python train.py --d_mlp=704 --norm_place="pre" --rope_fraction=0.75 --qk_norm=true --parallel_block=false --init_std_o=0.0 --optimizer="adamw" --lr=0.00152 --lr_mult_o=0.849 --decay_shape="sqrt" --final_lr_fraction=0.0 --batch_tokens=32768 --seq_len=1024 --dataset="wikipedia_en"
MLP neurons of a small language model. Each row is named by its layer, matrix (gate and up: input weights) and neuron, and shows model dimensions 128-223. Each number is 128 + 24 x the weight over its row's rms, rounded and kept within 0 to 255. A neuron's up and down rows have the sign that makes its largest values positive.
After each neuron's rows, "fires in" lists the words (lower case) most often at its 100 highest values on Wikipedia text that the model never trained on.

L5.gate192 [154  95 101 110  97 142 147 147 127 150 132 135 159  96 155 135 114 184 115 108 127 160 141 105 149 164 127 128 151 112 106 100 145 125 143 136 142 121 103 129 129 147 129 119 120  78 146  99 150 130 140 105 135 131 109 102 173 128 180 166 143 109 148 140 134 117 159 135 138 140 116 144  88 160 153 155 130 135 128 143 151 115 163 127 154 111 158 158  98 137 140 199 104 125 126  88]
L5.up192 [125 165 145 118 131 122  95  97 132  74 150 121  89 121 159 149 157 122 130  65 116 105 164 108  66 111  83 136 129 102 129 156 131 146 168 150 137 137 125 102 147 156 134  96 155 115 123 162 146 110 140  96 116  88 136 143 132 157 159 142 157 126 117 116 125 109 111  96 136 109 136 129 145 123 152 166 154 175 157 129 156 173 117 125  95 120 160 134 137 133 162  99 125 123 101 115]
fires in: "as", "that"

L4.gate154 [ 98 145 100  97 125 169 116 134 137 107 103 138 140 163  92 139 122 122 119  98 133 150 115  94  90 125 112 172 112 155  91 150 126 122 107 154 163  96 158 156 111 152 114 128 107 131 120 171 133 111 133 142  68  87 109 154 106 111 126  64 104 129 151 140 142 113 107 134  91 154 120 167 153 127 127 118 146 155 101  93 121 118  83 149 130 145 101 120 124 120 166 122 135  83 132 117]
L4.up154 [118 167 128 136 138 156 135 130 166 126 100  98 134 152 107 135 101 148 177 119 116 136 172 137 121 111 110  90 136 102 153 115 116 173  98 143 129 145 137 127 104 107 114 123  82  83  98 134 126 162 173 105 192  79  89 124 104 108 127 132  87 143  94  94 148 135 132 139  68 137 143 168 129 144 136 139 129 124  86 132 130 157 118 115 133 123 113 152 148  77  90 202 110  88 175 130]
fires in: "of", "historical", "physical"

L10.gate498 [111 142 122 121 103 120 151 142 112 140 137 169 146 146 174 105 174 155 130 128 115 163 115 140 119 111 109  88  82 135 164 154 150 125  83 154 115 133 124 133 187  92 109  68 133 141 121 145 129 128 122 109 133 132 153 145 124  97  84 111 118 139 173 171 161 137 140 118 131 112 122 129 122 117 164 148 173 113 113 156 122  99 114 127 122  86 116 166 137 138 120 100 142 111 160 133]
L10.up498 [155 141  98 170 109 147 141 136 123 146 117 128 105 161 157 140 165 121 139 105 137 149 129 187 126  99 115 109 127 159 183 119 105 133 118 121  94 122 126 151 161 111 134 101 162 124 126 151 112 137 145 117 164  85 155 124 118 124 122  95  98 109 144 157 135 128 129 126 130 109 177 170 143 146 129 145 134 125  86 138 110 116 151 141 154  95 106 127 152 124 101 149 160 119 184 113]
fires in: "to", "would", "ll", "not"

L8.gate288 [117 130 136 108  88 172 159 109  87 131  99 127  66 111  99 150 111 139 144  68 115 121 121  97 163 124  84 142 129 119 123 128  94 100 127  94 122 109 105 130 102 132 151  85 133 112  65 154 147 124 138  83 134 123 143 112  67 132  94 142 127  82 131 110 143  88 111  88 119 104 105 134 122 113 136 155 138  97 131 174 171 125 153 109 110 160 172 105 143 145 153  64  94 109 125 141]
L8.up288 [110 148 149  78 114 140 158 152 147 162 122  80 115 160 162 149 140 173 158 125 125 139 137 121 126 122  89 146 120 115 126 133  95 160 139  98  80 134 101 167 167 105 117 144 124 112 127  88 114 130 122 157 112 187 121 139 113 145 112 143 107 108 108 125 145 131 105  81 139 135 160 159 102  99  87 123 157 149 127 143 112 117 173 120 147 143 164 139 149  77  83 139 114 120 167 128]
fires in: "from", "for", "to", "first", "second", "win"

L9.gate336 [155 138  83 147  83 138 131 118 133 146 142 151 159  71 134 182 153  92 124 158 117 116 120 146 138 117 172 139 120 130 142 101 172 102 123 136 151 160 123 138 142 117 134  96 137 131 137 141 144 138  93 115 122 136 100 148 120 126 120 177 101  90 176 118 130 151 115 154 154 131 138 138  92 161 141 127 106 132 137 149 120  86 103 149 130 128 147 103 154 172 125  84 125 125 163 132]
L9.up336 [138 139 116 127  97 133 112  97  95 122 172 151 126 108 147 130 171 140 127 132 132  90 142  91  95 114 159 156 108 117  84 126 104 156 113 126 129 157 117 124 132  71 180 150 119 116 103 117 144 118 119 126  88 141 176 100 134 153 147 124  93 154 101 109  92  79 159 140 127 123 138 120 157  68 123 103 137 150 111  80 131 115 126 144  91 127 140 152 119 118 114  89 139 103 106  94]
fires in: "an", "anti"

L5.gate56 [136  89 182 128  88 141  96 163 170 140 147 128 159 101 124  79 137 144 140 147 150 100 108 138 109 102 127 158 138 117  87 136 136 149 142  85  98 109 110 130 137 145 125 184 122 132 140 126 124 131 118 151 125 114 139 171  96 133 160  92 176 157 119 158 121 100 167 140 154 133 101 107 130 128 133 124 130 103 143 154 125 127 134 139 105 115 154 164 116  95 107 155 134 124 114 144]
L5.up56 [ 83 153 156 130 138 115 149 135 165 136 170 138  96 133 127  83 125 106 145 137 104  61  88 145 154 114 106 137 152 170 143  68 139 106 137  88 124 157 122 149 142 167 108 162 143 102 168 146 122 187 100 142 147 120 125 138 103 165 127 101 112 127 132 106 126 142 149 131 140 142 154 152 121 126 128 144 125 137 119 156 116 133 128 124 141  84 124 157 154  86 133 142 169 167 131  78]
fires in: "called", "renamed", "since", "as", "founded"

L5.gate237 [162 145 156  97 121  97 162 133 121 110 159 120 131 159 123 122 161 121 113 141 123 143 141 122 110 128 164 108  92 105 118 124 160 157  86 134 125 130 138 142 141 139  98 155  99 112 106  90 106 154 134 106 100  90 126 140  78  86 114 113 134 163 117 130 132 118 110 126 127 179 119 139 114 145 116 155 113 133 113  92 122 139 125 141 146 142 138 132  79  93  97 118 125 142 116 170]
L5.up237 [143 112 149 144 114 128 119 120 120 121 142 108 122 137 116 130 106 147 157 118 137 108 145 125 158 131 108 143 126 161 118 148 102 140 127 157 116 146 140 117 184 150 113 109 104 132 155 103 100 131 190 124 174 127 125 146 141 112 162 132 135 128 105 119 164 127 125 165 114 123 101 121 153 126 132 118 120 104  98 139 162 146 123 124 126 100  91 120 162 133 119 153 161 109 118 156]
fires in: "microbiologist", "bacteriologist", "historical", "historic", "archaeological", "additionally"

L4.gate586 [134 158 164 145 153 112 108 141 151 108 138 147 139  79  81 114 141 127 128  64 113 149 120 128 130 104  95 179  95 127 123 138 129 183 129 177  87 135 107 166 164 129 127  86 129 109 133 132 125 104 145 158 111  95 114  60 129 152 125 104 148 162 105 120 142 159 137 130 157 161 171 172 142 145  98 131  99 140  97 124 144 118  94 135 134 117 113 110 159 108  65 115 143 153 132 138]
L4.up586 [131 116 164 148 115 132  51 151 144 112 118 114 113  88 175 116 168 158 132 118  96  99 117 148 100 152 128 133 159  85 135  81 137 135  88 110 110 117 133 194 155 136 118 131  98 100 174  76 123  76 133 114 108 124 142 121 124  93 112 143 124 151 129 166 190 106 131  94 144 116 128 145 122  95 113  85 161 145 137  92 138 124  77 144 127 146 135 135 155  73 104 134 167 110 175 120]
fires in: "from", "since", "before", "after"

L5.gate681 [125 115  83 163 135 138 114 118 120 183 145  72 129 111 136 122 124 123 101 105 120 157  96 111  92 117 102 132 117 123  87 102 144 103 119 123 136 102 128 158 159  95 112  67 163 124 181 128 135 100  99 151  89 106 100  99 150 126 144 150 124 145 147 123 113 111 132 131 119  90 167 100 117 170 137 116 125 141 130  92 159 143 137 150 180 164 156 176 170 189  77 122 176  94 121 149]
L5.up681 [116 126  95 114 174 123 102  99 142 165 167 132 114 126 127 149 117 167 138 135  92 145 139 113 122 151 108 127 111 116 130 127 129  91 122 122 120  98 157 108 171 123 113  83 114 144 148 153 155 105 122 119  96 147  93 116 135 105 143 160  83 138 133 120 129 102 113 185 102 114 125 105 144 124 148 121 108 137 150 100 146 154 139 132 134 158 168 199 142 162 119 124 130  99 119 138]
fires in: "an", "anthony", "anson", "another", "anne"

L4.gate354 [128 177  99 140 115 123 129 131 106 113 120  82 121 106 178 149 102 155 124  92 142 154 166 129 112  86 143 131 109 111 155  91 114 137 178 127 141 126 119 122 126 151 143 114 101 110 124  80 161 134 157  98 108 133 151 130 147 132 158 140 121 112 123 136 106 121 129  83 156 102 156 128 132 152 130 103 126 114  90 128 101 128 150 136  97  96 128 179 154 111 138 168 124  99 129 142]
L4.up354 [154 131 123 151 154 147 103 104 155 120 144 131 137 136 134 107 149 138 108 109 131 104 102 155  85 147 108 121 105 148 181 131 148 196 120 156  88 146  90 146 169 149 166 124 149 102 146  97 165 133 111 127  68  95 149  89 161 108 124 148 177 119 148 133  87 102 125 113 134 145 109 114 166 114 112 110 121 113 187 107 147  92  98 108 106  96 133 132 160 158 162 110 124 146 141 147]
fires in: "who", "as", "whole"

L5.gate64 [ 97 119 107 105 106 137  81 127 168 172  97 111  92 132 159 125 143 121 169 125 101 161 141 146  79 112 110 126 113 160 140 141 171 152 121 153 141 119 170 126 139 118 130 144 160 146  84  83 126 153 150 122 162 153 154 136 146 128  91 111 115 143 121 109 149 104 172 106 151  96 142 114 118 159 142 154  97 102 126 149 148 117 118 109 166  91  94 135 174 122 120 140 138 126 128 126]
L5.up64 [100 120  88 122 116 156  54 129 168 150 116 126 103 185 163 133 150 125 141 125  99 126 115 136  88 118  99 126 162 158 130 172 155 131 121 122 143 135 161 135  98 112 147 153 177 165  95  71 121 149 163 148 166 117 176 154 182 139 109 125 123 134 155 156 160 100 141  93 178  88 129 104  97 139 133 128 110 107 130 132 132 126 137 120 138 100 107 107 149 145 121 141 152 129 111 115]
fires in: "to"

L9.gate36 [141 120  88 117 109 149 175  95 127 118 128 145 145  59  95 113 103 127 102 130 107 117 126 138 126  88 120 130 136 127 124 123 140 107 141 125 163 119 124  94 126 154 174 124 167 116 138 127 106 111 132 110 157 119  87 123 107 112 125  97 102 136 136 107 148 142 128 108 114 114  68  87  85 160 135 145 142 104 137 153 160 121  88 140 103 173 118 117 127 139  91 127 122 110 111  91]
L9.up36 [145 161  89  72 132 154 122 116 127 164 119 126 165 103 131 155 149 111 164 152 127 123  75 191 129 108 142 134 127 121  93 126 123 134 121 146 130 112 147  88 144 115 103 126 148 128 131 130 160 139 139 154 134 106 120 135 132 156 125  71 120 114 163 115 149 156 102 111 101 103  59  81 138 162 109 132 135 121 158 161  96 132  94  83 131 143 103 122 146 145 108 119 114 126  89 137]
fires in: "she", "heritage", "her"

L8.gate666 [153 152 120 139 100 153 132 119 133 149 125 115 167 115 133 136 134 130 119 133  90 167 135 133  94  91  94  93 106 150 178 103 126 153 118  80 107  89 122 125 153 106 117  70 170 123 143 133 153 126 183 138  91 104 115 129 124 140 129 151 125 116 119 119 153 107 160 112 167  97 153 122 145 163 160 108 143 105 132 124 109 183  95 107 141 140 146 119 157 128 154 176 168 128 117 126]
L8.up666 [142 109 167 116 121 139 128 145 130 157  89 135 143 115 112 150 150 149 100 100 129 119 125 135 138 103  84 155 123 167 125 167 150 121 141  92  94 101  92 123 163  62 180 109 158 158 116  86 185 117 153 159 118 118 115 149 136 118 136 132 134 155 135  96 114 139 125 129 119 130 108 128  91 125 174 115 136 109 161 133 128 153 117  93  97 127 138 107 151 104 124 110 165 176 140  98]
fires in: "as", "before", "his", "until"

L4.gate202 [120 151 151 134 105 122 101 140 123 170  93  98 127 163 163 112 156 121 115 114 110 137 124 101 129 123 111 127 136 132 172 135  98 150 150 132 154 107 189 133  98 146 145 139 121 143 105 143 142 137 186 117 141 166 112 125 109 100 143 151 137 115 135 180  91 138 131 132 133 147 128 134 160 136 154 129 102 146  98  72 101  96 163 144 134 128 107 115 148  91 100 103 113 107 130 164]
L4.up202 [135 133 110 109 115 124 129 119 160 155  99 108  87 183 153 110 146 142 148 137 126 103 128 130 109 103 106 107 149 104 114 115 112 125 149 105 139 143 175 148 109 143 103 142 148  86 108 120 139  92 158 104 193 103  75 109  92 132  93 129 102 139  85  92  75 121 167 148 150 111 156 151 137 145 152 158  89 158  81 140  99  85  64 162 160  81  94 117 141 118 105 111 152 129 169 128]
fires in: "of", "to", "physical"

L5.gate122 [146 139 151 121  89 129  91 170 146 120 109 123 129 121 119 166 137 145 122  72 107 160 147 118  54 113  70 103 106 120 119 196 131 161 133 161 125 152 147 148 131 151 185 126 115 163 113 181 153  94 153 122 160 143 132 134 132 162 116 118 134 102 120 154 134 131 143 118 119 103 111 111 120 116 125 112  93 121 118 155 135 120  93 140 136 104 100 125 155 110 148 131 138 146  89 124]
L5.up122 [107 143  92 118 139 133 138 121 106 145 116 148 128 146 139 186  86 125 139 128 101 108 139 117 126 160 135 113 149 178 103 162 124 106 156 110 148 112 123 130 144 128 147 121 150 154 117 167 118 147 124 176 129 137  98 131 144 124 106  72 145 166 112 160 119 124 130  85 160 128 120 133  83 154 128 107 130 117 161 159 143 119 124 147 157 104 137 145 152 141  96 121 149 104 147 120]
fires in: "is", "was", "professor", "program", "microbiologist"

L4.gate470 [118 134 119 124  82 128  92 128 166 136 167 136 152 119 141 200 158 150 100  90 120 111 136  97  94 139 150 113 144 117 162 148 119 158 143 167 104 103 160 117 154 145 153 159 110  91  95 161 125 102 149  98 160 109 115 112 149 105 150 136 131  87 126 133 126 115 151  90 134 133 136 118  90 152 155 153 105 119 117 115  98  77  95 153 139 141 145 153 136  95 155 159 113 104 129  82]
L4.up470 [ 90 107  97 123 127 138 105  91 133 114 177 112 129 120 126 141 141 115 154  80 107 166 146 121 119 158 132 101 159 133 155 129 115 124 148 112 132 132 137 122 161 151 153 147 150 134 113 161 100 100 147 101 118 104 109 142 133 149 142 138 119 143 119 119 163 152 144 100 179 137 146 114 134 116 118 149 114 113 138 193 147 109 130 128 127 125 127 174 135  58 167 132 134 133 103 157]
fires in: "as", "became"

L5.gate244 [128 161 109 171 118 138 129 168 147 148 139 130 136 136 120 173 124 144 108 132 143 138 129 124 136 105 170 183 146 124 152 110 156 173 124 185 134 146 131 129 133 131 149 174  99 137 113  95 117 166 107  92 118 154 184 130 132 131 112 108 121 146 155 113 142 137 116 101 128 112 155 112 106 164 114 103 109 100 132 116 159 104 150  81  93 113  80 132 152 144 122 156  96 111 104 150]
L5.up244 [123 126  98 119 127 104 124 148 120 131 174 136 104  88 101 148 169 152 150  92 145 113  89 138 133 130 147 129 162 107 104 126 169 132 139 140 112 151 104 105 128  97 127 144  98 171  87 164 118 152 124 143 139 145 136 133 117 101 130 145 144 158 114 167 135  87  95 107 128 126 139  86 112 107  98  81 109  80 129 129 137 137 156 129 130 122 128  98 147 144  90  98  93 182 132 132]
fires in: "end", "back", "help", "headquarters", "head"

L8.gate59 [132 107 125  91 105 147 119  89 159 110 103  96 139 110 149 132 137 126 141 126 123 149 156 128  92 111 120 143 129 119 166  89 165 132 145 150 143 102 111 181 144 128 110 115 144 101 107 120  81 105 151 124  98 128 123 165 106 120 108 130 116 123 107 119 146 113 131 110 109 152 170  99 121 130 116  74 120 198 117  88 122  88 158 148 125 115 108  90 154 139 111 106 144 132  98 175]
L8.up59 [108 126 133 133 107 106 109 151 141 149  86 114  59 146 140 132 145 127 147 130 155 140 153 132 110 103 115 134 143 136  97 116 114 123 107 165 111 141  70 124 126 122 100 101  88 113  94 122 122 156 124 104 108  76 108  87 120 121 129 123 136  89 122 128  96 126 125 110 136 182 124 145 108 123 106 132  69 162 135 141 127 135 130 170 164 109 154 145 109 103 141 133 167 142 136 102]
fires in: "on", "of", "announced", "revealed", "about"

L5.gate147 [ 73 176 139 110 121  96 143 153 132 150 131 106 102 111 161 133 129 120 131 135 135  97 162 116 112  93 166 119 128 127 131 101 136 116 122 121 102  93 136 135 145  76 126 140 117 147 159 131 116 147 186 113 121 123 114 146 172 127 131  99 121 170 121 121 123 111 106  93 114 140 183 121  95 142 135 151 125 131 151 151 111 143 137 103 105 167 117 147 141 149 132 125 163 150 124 146]
L5.up147 [134 146  95 128 145 136 133 152 138 119  89 125 127 105 172 175 124 151 117 109 127 129 145 145 116 145 192  92 171 111 107 127 146 134 153  96 126 139 104 145 139 136 135 163 144 137 145 177 149 154 143  99 146 138  97 131  84 136  84 110 101 239 163 148 144  96  94 120 135 162 158 100 105 155 108 127 121  97 101 118 154  79 131  82 127  96 140 104 156 140 161 151 144 139 154 153]
fires in: "under", "head", "headquarters", "seek", "bradford", "leadville"

L11.gate567 [128  89 145 147 163 145 109 110 136  92 149 152 122 161 107 166 139 101 105 155 151 146 135 122 118 131 110 142 112 116 165 125 142 148 120 122  77  79 150 109 122 141 155 118 119 129 126 110 179 173 117  62 122 168 127 116 146 133 131 145 108 113 147 114 145 107 129 131 144 113  92 113 121 161 157  79 172 163 165 146 128 126 183 149 120 100 124 116 136 126 162 122 137 122 121 183]
L11.up567 [146  91 136 119 141 123 141 104 133 118 109 147 140 126 165 153 144 126 101 131 138 160 124 159 105 142 189 119 134 150 129 127 139 120 110 120 113 114 147 135 172 160 162 146 106 162 136 129 123 156 166 113 108 182 117 100 136 160 112 107 154 105 140 137 103 122 149 129 103  84  79 121 115 149 130 101 113 133 109  97 101 153 165 120 104 121 149 139 124 122 123 142 125 153 106 173]
fires in: "that", "who", "which", "what"

L4.gate527 [129 164 123  99 118 103 150 116 116 146 146 135 128 105 135  85 161 129 155 144 143 130 137 126 140  63 136 137 124 164 144  89 140 174 125 152 133 159 161 131 135 111  75  67 149 124 122 157 104 159 128  99 110 130 129 152 109 142 107 116  96 143 116 126 157  98 150  97 142 110 164 131  86 129 157 150 136 154 116 121 111 115 108 124 165 103  90 119 119 123  99 111 132 122 160 159]
L4.up527 [110 131 117 153 135 138 120 130 161 152 107  95 131 166 182 123 105 129 123  56 116 158 172 171 154 116  76  79 103 118 130  95 131 115 128 106 133 139 110 152  89 110 143 136 148 130 132  88 143 139 148 170 169 131 121 158 130 138 140 119 100 125 149 177 132 107  93  97 129 160 121 120 139 138 130 133  95  94 144 162 138  84 133 103  93 104 120 104 125 128 177 187 111 124 133  88]
fires in: "to", "under"

L5.gate250 [146 117 116 133 120 113  90 104 115 125 117 115 125 126 169 178 129 129 110  86 111 142  95 123 112 123 124 154  56 112 138 136 148 140 150 171 149 110 146 119 143 109 141 105 121 154  88 103 100  75 120 120 137 139 121  75 161 105 136 101 131 107 113  79 118  94 144 101 163 151 148 125 130 112  83 128 171 125 122 105 110 157 147 101 127 104 158 129 147 108 122 161 122 142 135 119]
L5.up250 [157 136 116  99 147 133 141 149 116 130 150 156 137 107 140 126 150 138 110 134 165 140 159 142 142 129 133 110 124 114 113 118 134 115 112 145 159 121  76 141 115 139 202 179 141 119 154  90 144 131 213 135 147 122 135 134 110 111 109 115 151 135 141 136 122 152 120 139 140 137 134  85 146 105 172 171 124 125 141 149 118 110 119 135 165 106 124 127 115 128 139 133 122 103 140 109]
fires in: "which", "what", "whom", "who", "adopted"

L4.gate699 [133 135 129 157 182 127 121  82 120 121  99  97 134 113 132 128 122 112  94 106 103 108 119 152 116  75 119 125 127 138 143 155 106 139 134  83 149 124 137 119 141  98 136 107 116 149 134 140  82 126 145 140 147 149 143 108 116 135 132 129 129 127 146 154 165 106 120 109 106 122 101  90  98 122 129 116 149 111 134 119 136  75 105 139 108 123 106 114 121  63  83 141 118 119 135  88]
L4.up699 [150 108 117 120 171 151 108 127 139 131 144 144 151 108 147 137 145 147 108 149 154 135  82 108  96 142 128 144 139 154 116  97 155 138 136 134  88 128 155 137 160 130 170 133 149 128 106  93 117 119 128  99 133 140 192 120 131 109 175  82 145 135 124 141 122 185 113 146 113  91 134 142 107 166 146 126 147 123 149 134  98 101 116  82 146 149 123 135 117 125 155 118 146 146 102 111]
fires in: "she", "who"

L8.gate158 [138 109 176 128 163 172  90 134 132  98 118 106 109 144 135 121 119 165 162 122 124 132 124 119  62 151 111 100  99 112  76 143 123 106 118 117 117 111 148 106 171 122 104 137 132 138 113 156 134 100 126 124 162 107 141 158 141  86 150  62 124 153 136  83 141 129 146 161 119 165 142  91 120 123 109 149  98  97 143 104 133 131 136 144 132 139 119 114 152  97 133 139 129 131 121  99]
L8.up158 [138 155 133 148 118 139 139 105 129  97 153 149  92 113 107 131 105 107 128 138  97  97 136 120  93 138 106 155  92 110 142 112 137 127 101 124 137 115 142  83 104 147 113 115  79 116 119 135 139 146 174 148 144 144 126 120 117 137 147 125 121 182 116 141 129 131 104 164 135 149 149 121 160 146 127 127 146 116 161 117 110 142 125  69 117 135 141 112  74 141 124 159 112  95 108 151]
fires in: "in", "of"

L6.gate221 [ 96 115 120 169 134 135 148 136 133  96 120 151 146 102  97 149 152 176 122  94 106 162  93 124 153 136 113 124 139 115 106 170 115  93 191 108 147 158 125 103 174 148 140 104 173 141 153 105 140 113 165 125 170 124 109 124 144 179 127 135 121 129 141 102 140 159 132 130 137 137 109 123 148  99 168 104 148 100 102 151 149 133 125 141 152 134 117 104 120 111 150 145 111  93 120  83]
L6.up221 [136 108 149  73 144 151 136 143 127 111 132 161 133 155 125 183 138 141 125 127  87 112  95  95 145 120 120 134 149 103 109 124 130 166  96  98 126 147 115 100 184 117 122 131 148 141 139 147 122  89 118 139 151  99 119 104 133 151 144 138 135 118 117 119 114 126 127 132 133 106 159 118 141 160 131 111 154 135 152 139 124 122 170 106 184 154 117 144 117 106 112 102  99 105  80 161]
fires in: "she", "powell"

L8.gate407 [131 115  95 119 112 170 132  96 142 142 139 126 121 115 139 109 134 112 120 126 135 119 154 139 159 133 139 132 144 133 108 136 127 112 181 136 130  79 136 154 114 113 131 147 131  65 116 153  88 146 130  84 155 144 150  59 160 153 147 137 128  88  91 105 131 145 163  90 118 124 150 139 134 140 126 151 138 116 178 144 102 165 130 130 145 133  97 133 116 140 104 120 148 115 120 210]
L8.up407 [112  99 114 103 124 131 131 110 149 147 131  49 112 130 128 109 175 137 144  93 100 146 170  78 104 151 140  86 119 136 101 178  96 103 162 112 117  94  94 137 153 104 137 136 128 127 152 116 143 165 145  84 138 141 116  95 112  96 148 135 129  61  86 111 104 165  84  91 158 147 103 123  96 137 155 162 112 121 159 140 108  94 151 147 108  94 143 135 141 127 112 164  91 154 133 131]
fires in: "of", "for", "with"

L4.gate235 [144 162 124 136 119 135 150  86 109 115 104 130 137 129 172 135 167 118  62 146 140  97 188 171 107  65 147  76 126 174 116 117 156 137 135 117 140 166 124 137 124 139 127  93 139 172 146 117 128 136 159 150 151 147 116 111 153 102 134  92 138  61 135 109 107  89 125 130 129 169 170 124 129 144 146 122 148 108 150 125 110 109  96 155 152 144 113 142 149 122 116  95 168 105 129 181]
L4.up235 [157 177 100 131 131 134 126 118 140 114 106 153 108 146 141 157 100 145 133 146 152 110 129 169 116 102 157 128 179 145 133 156 150 137 134 124 113 165 116 101 115 117 152  86 117 150 132 115 117 161 158 142 198 142 148 122 133  84 126  80 156 120 130 133 133 129 139 126  93 165 143 135 154 117 165 115 165 141 177 113 163  90  83 117 160 112  85 131 109 122 132  98 136  87 167 160]
fires in: "who", "that", "whole"

L4.gate31 [147 114 127 171 117 129 123 148  98 146 128 138  77 115 181 142 113 119 116 116  98 129 129 110 169 128 136  78 114 139 110 120 120 148 135 167 108 112 111 122  96  52 139 133 123 110 104 140 132 140 139 131  97 146 101 133 148 134 108 126 112 179 140 163 125 114 143 126 159 115 136 133 119 124 168 143 100 123 123 149 117 106 109 130 103  95 125 124 155 116 169 131 147  88 170 152]
L4.up31 [108 117 100 138 125 146 116 118 129 134 100 128 101 200 115 118  65 160 101  55 111 128 154 109 106 118 110 123 147 140 139  90 157 140 133 143 131 103  81 128 117  86 152 136 121 109 180 126 176 119 109 153 145  99 143 149 126 132 140 125 137 119 132 153 128 116 109 126 106 175 125 166 154 148 136 133 148 145 139 129 139 119 156 129 163 129 121 128 153 156 152  77 167 132 128 112]
fires in: "as", "on", "secretary", "secret", "access"

L8.gate239 [125 146  91 137 139 162 122 108 140 137 160 125 152  93 126 111 132 151 144 120 126 158 132 139  84 102 139 118 141 142 134  96 128 101 153 108 171 149  99 134 135 100 129 156 129 107 116 113 130 159 155 121 120 129 124 114 162 144 159 132 169  89 128 121 145 116 165 123 108 139 145 149  92 126 153 167 117  47 104 103 120 130 138 132 113 175 122 158 127 126 119 102 127 172 152 147]
L8.up239 [142 101 151 105 138 131  91 151 136 117  92 110 143 135 143 133 182 136  98  94 139 121 132 154 133 111 144 137 144 137 166 169 138 108 165 170 110 120 140 145  95 165  81 106 125 113 101 115 146 120 113  97  91 137 102 109 153 146 114 128 141 155 121  84 130 126 133 153 165 127  92 127  88 147 132 127 137 136  96 140 189 127 127 107 116 109 157  66 155 133 135 124 140 112 107 129]
fires in: "as", "by", "on", "linnaeus"

L8.gate249 [151 130 121 146 144  98 112 126 144 147 175  95 169 160 116 186 155 117 101 137 122 100 142 127 104  62 103 122  97 119 181  85 168 131 139 146 114 121 171 138 121 125 111  96 160 160  89 111 118 113 106  94 130 156 144  69 145 115 136  85 182  96 148 125 125 127 146 125 128 162 107 145 128 140 162 146 112 130 154 105 172  94 118 113  98 104 126 113 112 105  57  84  97 120 119 115]
L8.up249 [173 146 111 131 133 121  99 153 125 183 110 166  95 107 148 121 136 185 130 131 158 151 151 176 107 156 126 123 150 153 125 129 144 181  89 171 130  87 159 124 189 151  89 142 157 177 141 139 107 123 148 105 134 136 132 113 172 173 100  98 106 168 136 111 159 158 115 132 201 154 122 151 150 145 121 171 137 132 140 150  95 164 118 131 100 143 161 110 108 140 164 113 156 125 126 119]
fires in: "which", "that"

L8.gate684 [109 138 164 107 149 183 141 114 140 139 150 131 145 149 131 114 117  99 126 159 104  95 126 140 108 118 138 145 129  85 108  86 130 126 146 158 147 112 146 106 101  93  93 119 112 132 138 138 133 129 155 134 100  91 114 114 136 131  97 126 132 169 110 127 106 149  94 139  93 157 157 161 114 178  90 133 105 150 130 120 147 142 148 171 145 127 111 190 143 163 121 137 109  95 140 181]
L8.up684 [138 112 138 117 121 128 117 112 111 132 141 123 117 145  97 158  79 144 131  99  88 134  96 120 130  79 160 108 156 140  99 164 134  99 145 120 131 142  86 165 120 182 154 115 143 115 128 158 104 132 112 105 102 136 126  86 166  88  97 147 154 112 125 121 176 102 133 111 124 117 144 102 128 125 129 163  95 128 138  92  95 127 123 142 150 158  84 135 163 172 158 135 129  99  91 141]
fires in: "first", "only", "second", "last"

L5.gate479 [119 159  90 143 127 119 134 117 124 125 169 157 118 141  93 130 126  52 113  99 157 106 116  87 121 113 175 136 134 136 111 137 167  91 131 129 100 164 149 136 137 125 124  79 145 146 146 144  89 100  93 127 121 107 133  98 102 120 140 150 129 140 132 115 127  95 106 137 157 147 149 134 157 184 153 130 130  93 145 101 129 130 134 117 117 125  82 154 103  99 151  96 126 125 124 146]
L5.up479 [101  88  89 125 107 173 112 102 138 156 128  95 101 124 107  97 126 120 108 115 111 119 146  98  92 131 139 129 181  89 107 124 135 130 100 112  98 127  64 128 158  96 130 138  86 145  95 143 118 133  91 118 146 110 146 106 115 160 124 169 141 114  88 155 116 114 135 136 153 144 104 140 148 154 123 103 130 165 137 122 143 141 117 104 123 122 157 111 112 129 128 168 146 107 148 105]
fires in: "an", "anti"